python train.py --num_hidden_layers=22 --num_attention_heads=7 --norm_place="pre" --norm_eps=1e-06 --rope_fraction=0.25 --qk_norm=false --bias="none" --init_std_up=0.0335 --init_std_down=0.00504 --lr_mult_down=0.7 --schedule="wsd" --decay_shape="cos" --doc_mask=false --dataset="wikipedia_en"
MLP neurons of a small language model. Each row is named by its layer, matrix (gate and up: input weights) and neuron, and shows model dimensions 16-111. Each number is 500 + 40 x the weight over its row's rms, rounded and kept within 0 to 999. Numbers have three digits each. A neuron's up and down rows have the sign that makes its largest values positive.
A block is one neuron, or neurons of one layer that tend to fire together. After each block is what it responds to, as a language model described it from the Wikipedia text at the highest values.

L2.gate835:484519519497475545544482474476485490456436500452564538524515557406439421484602454516464500490406512495504512499469557450497485564476482491424484505575526475504470445488450499477484553522469471476533480471511467453506535473459474523494497453501508455483516469492501486425519483469514515550
L2.up835:481419509468479478596507562522522488474460512495521496544545515420459477493559451514500499497396484484599521449431559448518519527503411581546491497578512513484514507488508522474409528510486463505539453493548453513512508482468481518495429500475475428494538526546503482435474502461470533526
L2.gate1151:472443485513475535451457489553489512494497517448549488520496483376445503518523446464525548459439505489492542464497487444487422552527470467527519516481481550481501493481433475506476510490527420458508399452524550514604502496466509441525479491507519531558502542493517446439503538473534507540
L2.up1151:528469513456503537481469495501447461504542477500420426466502489386553559488486480543532498413484546523494529491500384591545478509496477531504516516419481487454543456488469512506452538489533467492549448537536479514588528529534563500568507519532473522511483570482481494512512474455556475483
Second word pieces inside split words, often after a capital, e.g. F-ed-eral, G-od-erick, Phyl-um; also " ===" headers and "band"/"group".

L2.gate157:509502489525534546518458427500508581495536504471482528474393501515515451478568431577496484532422480482471497550500566539536443491461522516494411528460495463482533524598496494468553493443470555418508531506472465480532507509470505499426457547531492484532460525522513512487499545438447527532
L2.up157:466507487543535494481443449520473570499508507450493533468453496567565446474543459560445522480435476437498510513482492535480529527493540499498444518502486460486518519568530478490553572452452566418485549458494479508562484520431565519393485532501511484490473524503515468451547535458479530541
L2.gate901:461487493516463560433478504503467537511496473533499504457513449503519421529534504483546501490468439543502431512519510528511432452480530448480514551517512521537461506481487479502516499471475460455580514476544501513524484471489491508540452506418496441484477506453473440431476510505448487472
L2.up901:489450555535495517561488491540488407544552458508501522589483426545473481479517533477556517488520494435482531496466524495428541529503514511561535479552505477525533563501510455520478591513572499496404526503483493553557493484487515461562526474488474550462499481540474514561421442522460486512
Strongest on son in family and biography text (the son of, had four sons); also on opening pieces of longer words, like vill(ain), follow(s), Mar(x).

L3.gate293:510521489413495585482452454441502534510520513453535549489503443392530499466536475538498459586505535488472452450532478515530458463542541441533551477598506536522476410511461509481418422531509499535558493528533503484498479475514536483480485523466531446584490490479477472477503413486478508522
L3.up293:471528538553452418469511476455509546482506517514561569492522531546477497514496500514526462563527488457434504567499567530555488476478546497495494583531564531511502573574494492528529528456486515467482512395510557487471515502478464474565591458466552557492522544498444482511502493476472485465
L3.gate367:469524458481414586490485500535510602551406469465570540463504502455438442529503540542561483520518428538513504479489425493524507410491517428543534511535479542462494494449471554531537469556526480477497545513456488485524433476476508491487482454511544488577536517449512501466516481473496474536
L3.up367:484532516546488513476430512447467492538475530471547530523520552529465534481503515491437568512560503499464535542533476565502517451523559525446488532490487495476461431515475535530519512496545447546554561527398542440519492586500524510467511464485462554521488441426575490533455459470479549485
L3.gate531:505455517511472584497534533487539431513479477500571507524541456485539444502484538475532482647464463514467459567448483506525519528491466505514489466502560460521533515544499521481470511488453514491559486474538554418608553477543531475486504485495509568489527396524473521496468527539525428503
L3.up531:450493472535469507527575475488434562503496532515547577430508446547422480543490530476503544513561480520465565501483527469498451450531526421552495497497499517503446496452494583465505360508518484513562564457482488471600542506456538511447479445472419469496474492466499525490463434529480569432
L3.gate782:450486472433513552472448524505427479518421472488503575471481479589473508535534473596504557517536491507426461491452460555499507474474479487497557506476439466520460426473481531443428504588492510511509512495534530572527473401450551468461545498436479459508491415523455538480442468576456415484
L3.up782:416536417438593556473467481483487496467473523494498585453497407530511461486549455564481557495453489520383499481539517563581446505456476467512516489569465508516513522525505551443423551559448518449556537491518561484502493486436515491507561478554467520521464516505413555470437486486482447461
Second word-piece of words split right after a lone initial "S"/"s", such as S-e-ason, s-om-ewhat, su-ic-ide, and S-ic-ily.

L7.gate14:438561467444488495560476537462559559511468494552515450496481487498469454484464486471492501447558531517393491553496451471473485421500425505480494494489499526510565549468460508470481524468438461528521508447513504516486535443482536491429454409524456516566485479604485543557464370528538499528
L7.up14:452478475536515497502494436547483484448494538487543538533535498497531530504506557521481466507489503481516523543434486592524568475506450479524436490510484538440517555556503516500519484557494523503511514534493533503475505457466490473502500437535464552577528447604498478475549417526492505522
L7.gate21:451520509454478469537507495543591491487453494509473526460476479544545429545541466463478547550479508554546607499489491444525531442564523519446480505494479499541490483524474468459522471497557497498492600506510555428598495473415437510495503492488463536493588531513498543506442506497444565528
L7.up21:498522478469485513551517468555493452493403421546507483466461447533500517523539515438522484514486520555525506525430494510509475524567554451541439589539523549521533518546451519488583529471522476519485506521530599508523564517472489529479463557499452552461492468541489463519502479457522529476
L7.gate104:482462512480417552529519537504409500559502547476550564472521483506534542567448443499483565544508497543406477511561450519454440547514514542516462509511605464493534539517467495535480535527549480532520505463488506527476519523475521536438517553509501511449483480488469526484536509435508484493
L7.up104:475504447516481562569513450563515555563498491513466510489567519459562433496465518488559572477494505492515533507374529533504585480460628516504481510553569509406526520506515415480505478465517548534447533386521493553508435605426515540480485459471498484568568428543535453442542406508501449461
L7.gate229:456518550501483560488486548396527535489527417514459501559489465522426461558414451464511548541509588478501490520423502480527493423462513509458497440502542516473542522496471508487514512428559480490452506505487513595514540513465502530537499447514571465606532484491503536501558476509469517540
L7.up229:477515551480497500555415440508505463465513482427507505435492552475596568542504439451479552479450604473513497474495545491506488481524481464526598525515557389492477478480486521496541532568464504497498525515552510530444519507545479454541556509484477578487452453531489423472563421521544534471
L7.gate731:421472554438463514459526442495449540491508450569442484526470494483549494531469456543561498530458527460551483553527467484496546544515498477529465524556583515414534563442528502457435516490544487487458489435476490559583519516466544497486490494482449500510534502612446528538538482478490563543
L7.up731:391534490508455528465517509510529576509527515476475456474483501478541491485530509447581490492438529460528514529413525468481449571485588466465452488536533518519501465488513507464437524498495483427450499531451518523563491470498524480522542495494532462412529505555465571481438484535455537522
L7.gate807:422418494530430508467540544483490551545388602460456484444522446395569407497490415528496485412422535491507461538481494468538435501501476546462551521554460540452509468482558524550463513455447451501482647534496516508499551474487550510516497404511551486541548472487442565545509467462521530563
L7.up807:449504456484514480448472542511433635490529484529502531416525484442507537594515562506571542516464567499536491466464467496544515469483488511532495435487527540524496453535513418493527568453457452497478514566489436477511540443524535496476567478564494433543524528525482512442467461494504565506
L7.gate927:441528448473459542551487454541519534497465467563487574590537468498507438496505465507469474489505554473488567486441494456519506490488471457460501455505501490574514511548491488500471525523577459513464573493509450595591479531456484529450550487412549510498479436439564454549513485530474506513
L7.up927:510507533482459493449486502529505435472426424468535534456501478546535512472601495449521498442491469565537526517526462480559517560466500532543485533530473564541475508452492556509484497500446361510508486497485501486415503537545476473529502514470461517459554555493470515538440521522491482488
L7.gate1038:543531552500491564503516492419480502502503474536501507464475522457507523559470467525549477480433561542495545455450456425534518524453547392494491525525479455403442533525524472462431503522488486509524430501513507517526517499490575502465465497501467488433539480441538476468456474470551536489
L7.up1038:478561425479417505462483391540509516545522568503481459522512425407574565477526529548508474419556529543537483499492431486511464484571523503524427488494494574486576584504488530552475512483510462521562481556490511468461525492505441501438499493416426458506486495561537452551448508518564516532
Second word piece of a word split after a lone opening letter or fragment, mostly s/S, as in S-ony, s-ug(gest), bro-ther.

L2.gate432:515449600540600517501539513497424473463472479612506482492546501499492488550511528454458522487586497452483483481479473534392542487500486467523493593488534547639448443444493526526518514521480565459479548477453495493541510540484565506513432446495451506480477477488543465510401459576564533489
L2.up432:493484477601389563480450513511444554553521452554562496554484490498476503484461503464519470545533477467487453542516519494554546495496443488525447421506533430455487568393512483505499429522405542464413524489479411502509558530432455500517482473416490514445419452514399482524456540457564472508
L2.gate576:558514516520530509530446459456520553405545503495452512513475508502587568544423553508465464532512518476502498472502504488484519529511488507497508577490571416540564522492524428500508494550505568449491475466573469364513507533568470524504502456557436460564552527486481480596499517447499445482
L2.up576:485505472459554520535423473457530542433542484472412534555470538487554462496430491511461445570552504484509517484501507479522517522510459495507535532512533445563537557476544487506515498535555487473484475450631504431507499496522458513523570481565436499567548509504396512538591494467508470503
Subword pieces that complete a split word, especially -ford in place names and surnames (Hertford, Chelmsford, Clifford), also -son (Johnson) and verb endings like -ored (restored, scored).

L7.gate82:488496479439494498512496524462487544464463558484494503549450481536583467471493521459492524505571515518551493548424493516593528464477497480450550436431482475480508492468491421481558484479436449447537511543510560588511469570509423482470476534507476501530528505466539500440494500512544539473
L7.up82:528532486495532520482512558484433510451456494564458500502478522480510527478502517447467430515495581559472474434470514560498462438524523474488495453482458500460509478483472366449539497497451502474526485487408490467480519481452541435480508477528573506551498528535544476481558500441445531467
L7.gate216:420496483469561563515502458562418510516477570492513543486477545466507596511550455420519439505525460531559414469445531522502461469506491486479438494473564476577491525458604504514521568486488575590549532528504515442456482506438505542496462565587518397438484524470486494544474533568505439422
L7.up216:517496473559530507496565441413460536451443509518468541570500506481441504573526497502472444580491565500527491501524485547534571582446502435511507489552542541507436583514521485574496501499543489517448568513493436505519492508452493509530426552519571514516477480485440459498440486569533534505
L7.gate915:519464539516532454505447533469469501421489576583530532421497481477366490553486519411494492498552535466541506502432516435530565583523495519555515510474473416531519464423501501529495523435488449477505492460494496537511451524412489466451517590570506508472466492524480520501452520572494445431
L7.up915:525489453495507461499531484490449468398619511491450526467524515463584503446557489532584458564543478473468485498510530554482500446531536510546573486526454528456520492602491436523497440579496490494504483487531446449544608514502508494496482463455507494498529517479541557514485541481511457510
L7.gate1005:502582529538530497505532436556434474475519537495520546524508543494582434511422494472520495487493530482514509502547476410603442498486526460562496427543539511562499524437468523518480558460495574567516459464528441498558516579533522479470526483539495442460460538475500445515516515542523547486
L7.up1005:475462431528594512451474549531441415542481518486482537467484425532472514451565510518504474490542487536518426516484458507490558479523561534513500466506451457480441446457570499526580503475496620487493517498530439518517508487468432581477477513464546511497517545483512538469508558499511492436
L7.gate1011:465602511437503497489497442448532531519434519574501483429519510534513521521459489450499516488589535456550537550471489520410443479538484437412559497567482441455495474522604487515542522564539465487535570507526514440505462490516499495488553495482430496452531496528498480476526537489540486520
L7.up1011:441443529534507595522522510503482478553510495539574500490511504457440499513469444572456429510527554557455394547473494454498465536467511491497407460481525474454557479407519512476524533490487493454545444441527535555477481541436541450520463534421516506514521473523511550434497461490428446444
L7.gate1015:464478563541531592522498515520484494593527504472463541530493521413506490485480461449491533516504485435511509508530524536512597494483526467496512432507546503485489494474528495511540479569526479605481527517479451487515509531497506497469547474529582485535499540508568436505554521494505562520
L7.up1015:529479486519497513525536530555509428514451488482428508497428548529529489527556562444447474526550447456486491521474638559494504544490548504453475463472563509459454500466454533514522494514439501509567499452488542554531457541518454527479451459464484480486564508510562549585485556539587521460
L7.gate1138:529545513456571508463508466567449536516537553509504526444536486571457483447499426481492410505506531473441499526548580451427521476503490517561530490542556553581389482540548448501546517505444478541556505499486414482473507536487472508486505548500465458517465459492571443481479521475501483439
L7.up1138:516478494565461479545540509569437558510561567515537527641482506495524528481473483525494470441534552550522514553532547486530549529487454532524579525481535485531505514553513574440548554508489491451484476483484492521475513481573518434516534534534516501490468565508461503414448525590444502445
L7.gate1201:450515515457485591481525519513465495482524565470509556524480526444481520494488531431505503503478523447437526477457529531446488501488538460533529471523501580528485498505501470458531561458512537537533488492487499507495489480479507512494496560503499437586493559547498441479475484522479423543
L7.up1201:503522481569492444486519540529455443582531483487488444459569574546588491522492458462466528454523483506478463582480498571507513510454574473475512423466526446501529521469513520502474545486493531500466483504529505509526466487497463563516502515456542447491431481516454507476489506546433524530
Second or final word pieces that finish a split word, often surnames and place names in tables or lists, such as Bur-ton, Lod-ge, Pl-us.

L3.gate19:492513470518502425503519497516560445473548491509464563552495460475567540424559513578526471406466569509521484395469500450525430534507521445466521499510449448486545428500558550441531450524540499440504503479448466453514476539521510526472434526526480530551498486574534508511552524458519430485
L3.up19:539481471513492494449572486534493418541508491566513466480529493505501492447538522549517471434503476468485487556503497454489496470561494442504525513422451475531507486489499516398556506397458479400491478530425448505515474465600447486471545491493479506563519515556518470465528445428469486569
L3.gate192:460479417441463504489540524462504491476513488470528449574582495506506442445550474465484467489478485502516415525471466497527496519485486523527486540463598466446491451472515533516541520464539507472469439519460525478532434484508504517555476501494533483472496529458547516480537485475482536493
L3.up192:449413422444500465475471485503513486517421561498509480548511535469580520502480526474542494589461503477562427527480500535519582574528565554515471506456484568409451435441539492554530512524582457504441457491465497547544457505473441513446498459529518522503455490515544497465521474503567485443
L3.gate700:492429475525434509507514505506487478539452507555581423527458538528493453476513432493518453488435483419504509501507590506578566535463501434487499497461462476500487453464491468412478495476506455445525448483474500548539494548468469474545506518438515530522425542558461503430495423504541500480
L3.up700:486559513516520523432550521538497505535443509611503419529556493511501507473467519480509500441476506445543517461539504552519494489470499502512539527508471513415512440410553476483518477429487438515469512507472414509518467536460460481500564478512495548507507518482503516456519518426493569523
L3.gate1027:497509535541424510456513491571512528498533447584519476495551472424564476522548516461505487450456566489479498428534442508507524608490515480510500509469481472479501458477564526466462574403495469448499422505537425562517490487521493465445545471504517576513512566578525450482499500552457445438
L3.up1027:464534509500453522403500477579516506562580544500553398534503492501577523477480463505499511392459498431472444468529465527501499545536523489509516523460444447466524417514551465385479589389512460526519438498531470589501497497498531486441500452513504540548505513570527478449472507503453493506
Fires on the second piece of a word split after a short initial chunk like D, ch or pres, as in D-es(cription), chang-es/ed, pres-erv(e).

L3.gate896:501501546459493482555497495497482457534532522468436539498503527432545447515523497593469546506458578547445456475551480479531449486509474480496508497539537481519483434497507521489552523488453529497485525460515476457478482507529564562479482477508598427510534529526505486555491469496478515525
L3.up896:527498473547573488598501493530488484504497481499395462582544512529500541540507483463511457456479447495521525522481478585496494422512518472501458564546455509557553461479463504515467508460534501569417495506462438487548511465484466506518431504490484497541490545519535502569487502532548546520
L3.gate924:495456480503490554502516443524513509433465462432466573444554450564417469505460477500462471528453478547556489464557513497554478522422577452493542578537582417496597470472530522514540530558586542467499537508520572476460492439482556541497508543480552474528507479521480497495454523549479506491
L3.up924:491485541512542513581478503520527507483505450493497551460519494457500468490611386494467520453507472566476505436459575522437469448493503415491479468485519543471516525493520453506503448499474453540492502483426477480511479477519490557479553512481540425465503502578502569460491521464454483502
L3.gate986:502441520584516532494405511467476459504473476520477599457533540488533473536568427535508449452498507514540499567521475485531459453510476401508515533601484482514514529552479546525390436523519550511552487538498461535453519493472538484526499574486541447503481512588483503491450491516517541488
L3.up986:533472516572516543552422525469505477486441494537500461526506556477467460577579477506499478397525545588498533553529486542521476526501492504556522529546524530516474492595505555536521475470519587595523513556494489525516554537481522516549496483489493488530458526491486514509439428549579485583
L3.gate1031:505542538513527539454408422488517446469478470494454481558464541464540502519527487554584433452519645485513509471500538485521469513428491385505468494480496531529539474540532468549437474535540500479443500608518455513527453524482489504488533505520459491473474541491478530497500478494514543437
L3.up1031:473521524521452513507458497538542542485535547508513537539500513508505556513461506516487525503419483473491508568532476498556534499504438472524588517553463442447422606537559515465522549530531507416500514461449473592488480530544492542489501555508499521499431613528477515487469467527465497462
The second piece of a word split after a lone initial capital or lowercase letter, mostly B/b, also G, M, W, as in B+al(let), b+al(cony), B+ure(au).

L2.gate444:509477537455482598514509447482494543487507424465477517480396475521506481518545512448481460500455532542476490498574415514462465507517528598570471511447459531448559467471445515500496490522478387517482446512508497474477418488444576504506533520494525603558480467478521535438534496453580459552
L2.up444:484371503479493606498502444501523463533509525450486498542396494548430504504544565515513507495440524565416518491445390539449431546493526557552512508450451516475517440534500480487462457497487444565528473456475475445472417492513546428512486503462498550596501508489549513483521517494510450549
L2.gate1123:482460446505489544530538509470538536528506494534513511494427515492487496507532490534511487441430497470402480493513536439470442558540488555518499496516526540458517515445496437447553504444568447496529549502563433478506527491499514537489465521530502654498534462515496514513465509475555520552
L2.up1123:488476487500511477505469516534543531548466520508463467531446537451479495484469530530511555509432463483529554483401501452472464483523520431433540477438480511467542525474458458533545378447525517522496501505432525453560464450483441571537464514508558516575620506536530488519513556417530499569
Middle or final word pieces that complete a word split mid-stem, above all "al" after "qu" (qualified, qualifying, qualities), also "iter" in Literature and "ing" in Recurring.

L7.gate18:507522520445432538483515487503497540530434524549483473511491574506495576502507543458558508468522441482508525511513495506418522506521502484433517541521510460445436494461510558540507481554454468466500513447515477486497410537478472437526512538484524513482482451481518389560545449511443500573
L7.up18:421472550490452527474505534561449457537488487558533456504420559565549525449515528499503499442603526455519595505551480487466488578501536542479505529474541502485505474514440520487526475479523462471433458473444503487497503514488445470553485513500448518583490440457515497482499486525507504527
L7.gate38:515532473476516526541417499542521528475460460519541549486548471497473536515501466476537461475519530534419532473508439514564517524474523491541474528517465578516439511547491486480544487508538500472476548475481494510533528427430452503512471465526502470504485540507471475526540462454437581564
L7.up38:431429513537543466451476455433406460524549501551526447461515495479495540506493490547482455540489500452504487456493429477416495483563479540474483475471547517560545564511461478525480529612595434536486466450488490538413465546535570532507405446493463428469485517474498506509535537538491532537
L7.gate279:504559480435425485528556531536436517476526481505513463472465600485448510424499480461491563452488402525556518476546484490495438515528477447473582471523484516479481485434487508509474465490478437466482494484445496559472402458491530494523509453531480412572492487535468427502516466524443509553
L7.up279:420512546519513505513431437503497511410493491551471466568500524455442521467476510486510492474520558458511529410525531485468463439538577537532506560488478540482464543477525507503485431495591543545431500547579489423513479566488461494477561568540509538490499519532519472425520472551490573506
L7.gate355:496514498498475494457450459501527501499534439511455554462479440560506540490459517506436511411488488537463585487507509419461546480451579437462499504495512472537508476454480498500520546487541538466488558466563517579433485491547543496530486499500498513467514509498429526507440514487398413562
L7.up355:546438515455402466507487495528492547513467507600549518537504460552511521523466477553553498502455525537430508529430501498469464513535436522510588507471525538487477508447524496570477470475481519530564545497572462474485495472487478484506482509534483486519497479491489518515447508486428483529
L7.gate409:458466464502467473481481465543532481498418465514528488512461542428484490497520525496531591431488530474500505496557521415522537483523502558456432452547461488460504437510539540575537494491566544500475469510551591467473396562532506500501472576475396445484485446440452566527469534544501516473
L7.up409:539529533577528508550458515461589568545523480455507451529561477465520537422500542476548537483496542517493524495508445460492506519492469497493495512569492436457491456505495535488521469437457514481504434507515531436480442499537486490519550496484451438484523495453492538545507517469546465442
L7.gate541:516504412458522470559451453407530551573583504588529469452475500444397431526510543478461475518556515462559455530470520483379496488576437505554500489582543464482521510471597470531492534433560495414534500524531570586424481531428489557537470528462470452543442473493476485449516489540446542500
L7.up541:507568495520494495515470429469555555442526475511486546507563540452440433504452558507478445472553466479518389417522524535458483438478459443455503552544482514464471464524482482508437472481515505513489485457554465547527487475499488454494454449511456527551427566511536489481509473453429568514
L7.gate1057:535566505533522499491429445517496548466508518584489580554475491530458500479504475426472452476534485522482461529522490454484509452543455543503502542459516491518508461495568448473449499453507491431521535477481510467477468499401519481520544458472494533470508474510499477533526542477433566477
L7.up1057:508486511561502535501544584518401440623438511498481424538528476553521535496559498494453502539466442551494479516448513470511536544493594514542496519439483535570508447421566547507492448479514484481565559503515544477471493469557469455508459475515455492474574423513514473489479584475452607503
L7.gate1070:486537446509497458552529535529459510448453457474486513459529529521506502446508526542473511525434544538435516494521494526464526520493487525517513383469571489503478613428530533472407527444489469585449482522532507472497538568502469580546521568502501461546472442542471468474562513501479526434
L7.up1070:502577501395511453585460493540536589522465529438503510513417490565499499559447532410468538511452575588485489516539530515467517425462505488552473556429548546498489473490472507457431485449482473430445552523509472518504481520458514496484441579525560508538417492514498427479433587496463517495
Word fragment right after a split-off initial B or b inside a word or name, such as B+ob (Bob), B+et+ween, B+ost+on, B+ud+dhist.

L3.gate62:474429592476459508523475501550550541519508395439508558480478504537465461519552524594463447532484492470567456470417562399535527611517522500454428486471547453543570511531522535415496516501488447493517448397461560465478495520509494458490474462519440520509588478479526495441454470497502537523
L3.up62:454476528551520350549524498479467483476469392504538497541548460476444500512508462479491527473489521432503492560516519456506532515473483456605468466496564476446458533426461457503476464475477601466477515479438522494549503491470484516445448517462489576518477511535513623453477433516474445528
L3.gate81:513463544514482490474463508496488483451484453516508490528504556445516474561560480475480503499504569481473445440458421495486549535514475494531466472426540522468509543457558444459557498520540511510444448502552430536524465530459428509455475442567493444521466498487498557501515508501444543416
L3.up81:492586396525600428525434440421510440482486480474485519564472521508512491446508501489532511589493464490513460495530487489456489468536508533477524518519474521552540457528450414507446500455485526469537529603492568515482493495521523477426549492463405476492508561516486510508484516543515535465
L3.gate721:457509440511468513509466508560540529521561531484486491490429490486478433420511497488457499517446525548487502502529473552502470425498520465537510518523520494470478516560560468511508431561476536489480525452513443494524511499516550526560492437528542576525542503462502545536448433516508457463
L3.up721:524468495544554449502536490478547472513576563532456456537475466514493444511569515485530477467547503544505491470543447509514475493495473462484517584526403449538481488443486404483521470499462460391535551469568480503552432522422518498442410470545480497520542512497503532507464521530505533507
L3.gate879:467529562470526493504483453481461591553487561465492489518501464575490455481487553421455496526515533581481492405436506514477487487472497452490483490497499512467494483513567477500487449496447468544433451451490563563490507489456502480520570557444530508545457497466541507454500560538522483485
L3.up879:510441501504482546551500541556504558425455500548477586467463535525547523502506459530449488506494541488500555484444468472418515433524529433481468481501491498461528504443503461451495541437485433448529553479471443509515462461453493485583526554484401544536517520413490493506471488487443463493
Fires on short word-piece tokens beginning or continuing a word, chiefly "g" as in greatest, game, progenitor, interrogation, tougher, Corgi; also "." after middle initials and "re".

L7.gate48:493565482520519484404443490548469536578478564470515480531504509434478485562532463549478477494531499527545465458498514545551506491497473484509540532505546482460484501505531480501525469550492501529528559484438520542458557575411463433583447586522508510537485538506515461520523555502456489436
L7.up48:602465491485527475561445497466549556492503554480555440464551440467458463481498409438509471502543523516518530495468544490501433492484516545506543481529477474560484456543515501483532462481467480497553485496529510464466515468468502520476455459515475487475485461513449506412446550480467487521
L7.gate606:545479494432532544502477486512484493514533527476537466547456415455488493523440464511502439435511505451464522562524475500491482507465469464548476476534373455570480565502481409513503463507574482506485411547518567593536539459532464529459540511450490431537491459503490506481460516442491512520
L7.up606:580509466535535482514536499569496520482527455450461485472478514539466481539537465483454476498558565487488417513478467497552548404466472527556521534493460478463517495511569513572520464552541596477524507488470487438549465567463456537458511520424475511507507519444514433498577511536447523458
L7.gate813:485512391462508383426461503497529532517563493420551467475509483482554514485481544522482494498471503500498515496532488481510547460569505424582516606482521465494539550552553477580590459445524541553530493490472555533455476481477520539475494523522467553504549492425476482435506547438426539456
L7.up813:506474470505504450386441502500490529528562506608507412566485484461550513460461499451515479495430489503531464542522511494552530548452472494542479583448560466492503525533551447509534599591460493451522521530406428471503488484520480477456502502554461535397470490526464513522421505487453541460
L7.gate818:523468496519491475556414487557537514534561537479562427475495551555468451469567454557487507461507521522504513457523461479482500450536549489513500524493505527568539502572467525547442463525458520492580492494512577470485480528493512537560572533441528436487526440566462499504421504526427531534
L7.up818:498468488490456490507472533507423476508459515507576423478455483453490436474532490477572474486546499527579444444515493473513497450535443452507538523501557417583544518463547546510489480540494516524525549439513542495491558503487510491444512472436470486487464542496536475403499462557504529466
L7.gate942:528535490458471484554426566490543487519521522551505493525465487500458456487510481520524533474496527463503556445501450556555475559501483489536498576528548501513465546466473522458447469474527464492563533547452456543488559495508505434492471505501534442471524496496416478545499524450424519535
L7.up942:474522495608440478477476472528537500495523457548453501527506506523499481519470468518475494388503476399482520506546496505491466556511510468525522559498529586575514496422496452478525496496510473524535529527477541496525490477494471455556575473502479491562523451524501540448472472531479476547
L7.gate969:578506492546543453509493539588466485540569548498461491557514466503505452464463483462486488526484492471536490511476593478462515508410564473529444485528515511522473540537444487436450550508483467419449519448520492571527464530527494553494533473536537584534410549508523485528427497469464527517
L7.up969:568539503481477515511486462533488538500534511537553521526476492464550365507514482509464534515477450470506539460479578495471513515486530470548489447597550543550476475579521473475483477562531513533492483581496479471476497527497522451566417473571476468533471520498479507502493549475525445522
L7.gate1026:474508487516541530536460534529461484513536586539501514513492425447486521430512441516495408503479516453444541497528493523535467477519498460469480549508527405527488482486599548494475450495486524487503530512475458509558511452496516503528514577559505526512467439483477435420541467474520508527
L7.up1026:539541509520489499494441529552424499478525500463487532547506556498482504466507442528482477480533458516460478527435570504440522511561512469503584513475529498523482501531509504537370431468369493472484489475458499503507561469528460453455416516481550530500506546467476518454508496539533452521
L7.gate1198:508490456520520518437390529573454431522528434544495518479498471468444482497484411542484493482466517531431481514516491517460456471474477454575570465549500524470509520465511502521434505472437545524475498535569517480483488529454548504509457472508519473463569482458473487450537572532488502511
L7.up1198:534580533450500483458426438531537527470504454490498527524470565495517525459581544513462439619454532539582509502539544510499503510512500581470533474532564507453438519512536529459551583465497579546463494484484552560460539480488523488486456498397454572543518553472588535506470515524444504564
Second word-piece finishing a word whose opening was split off as a short fragment, often ch/sh onsets: Sh+ow, shut+ter, sh+ared, ch+ang.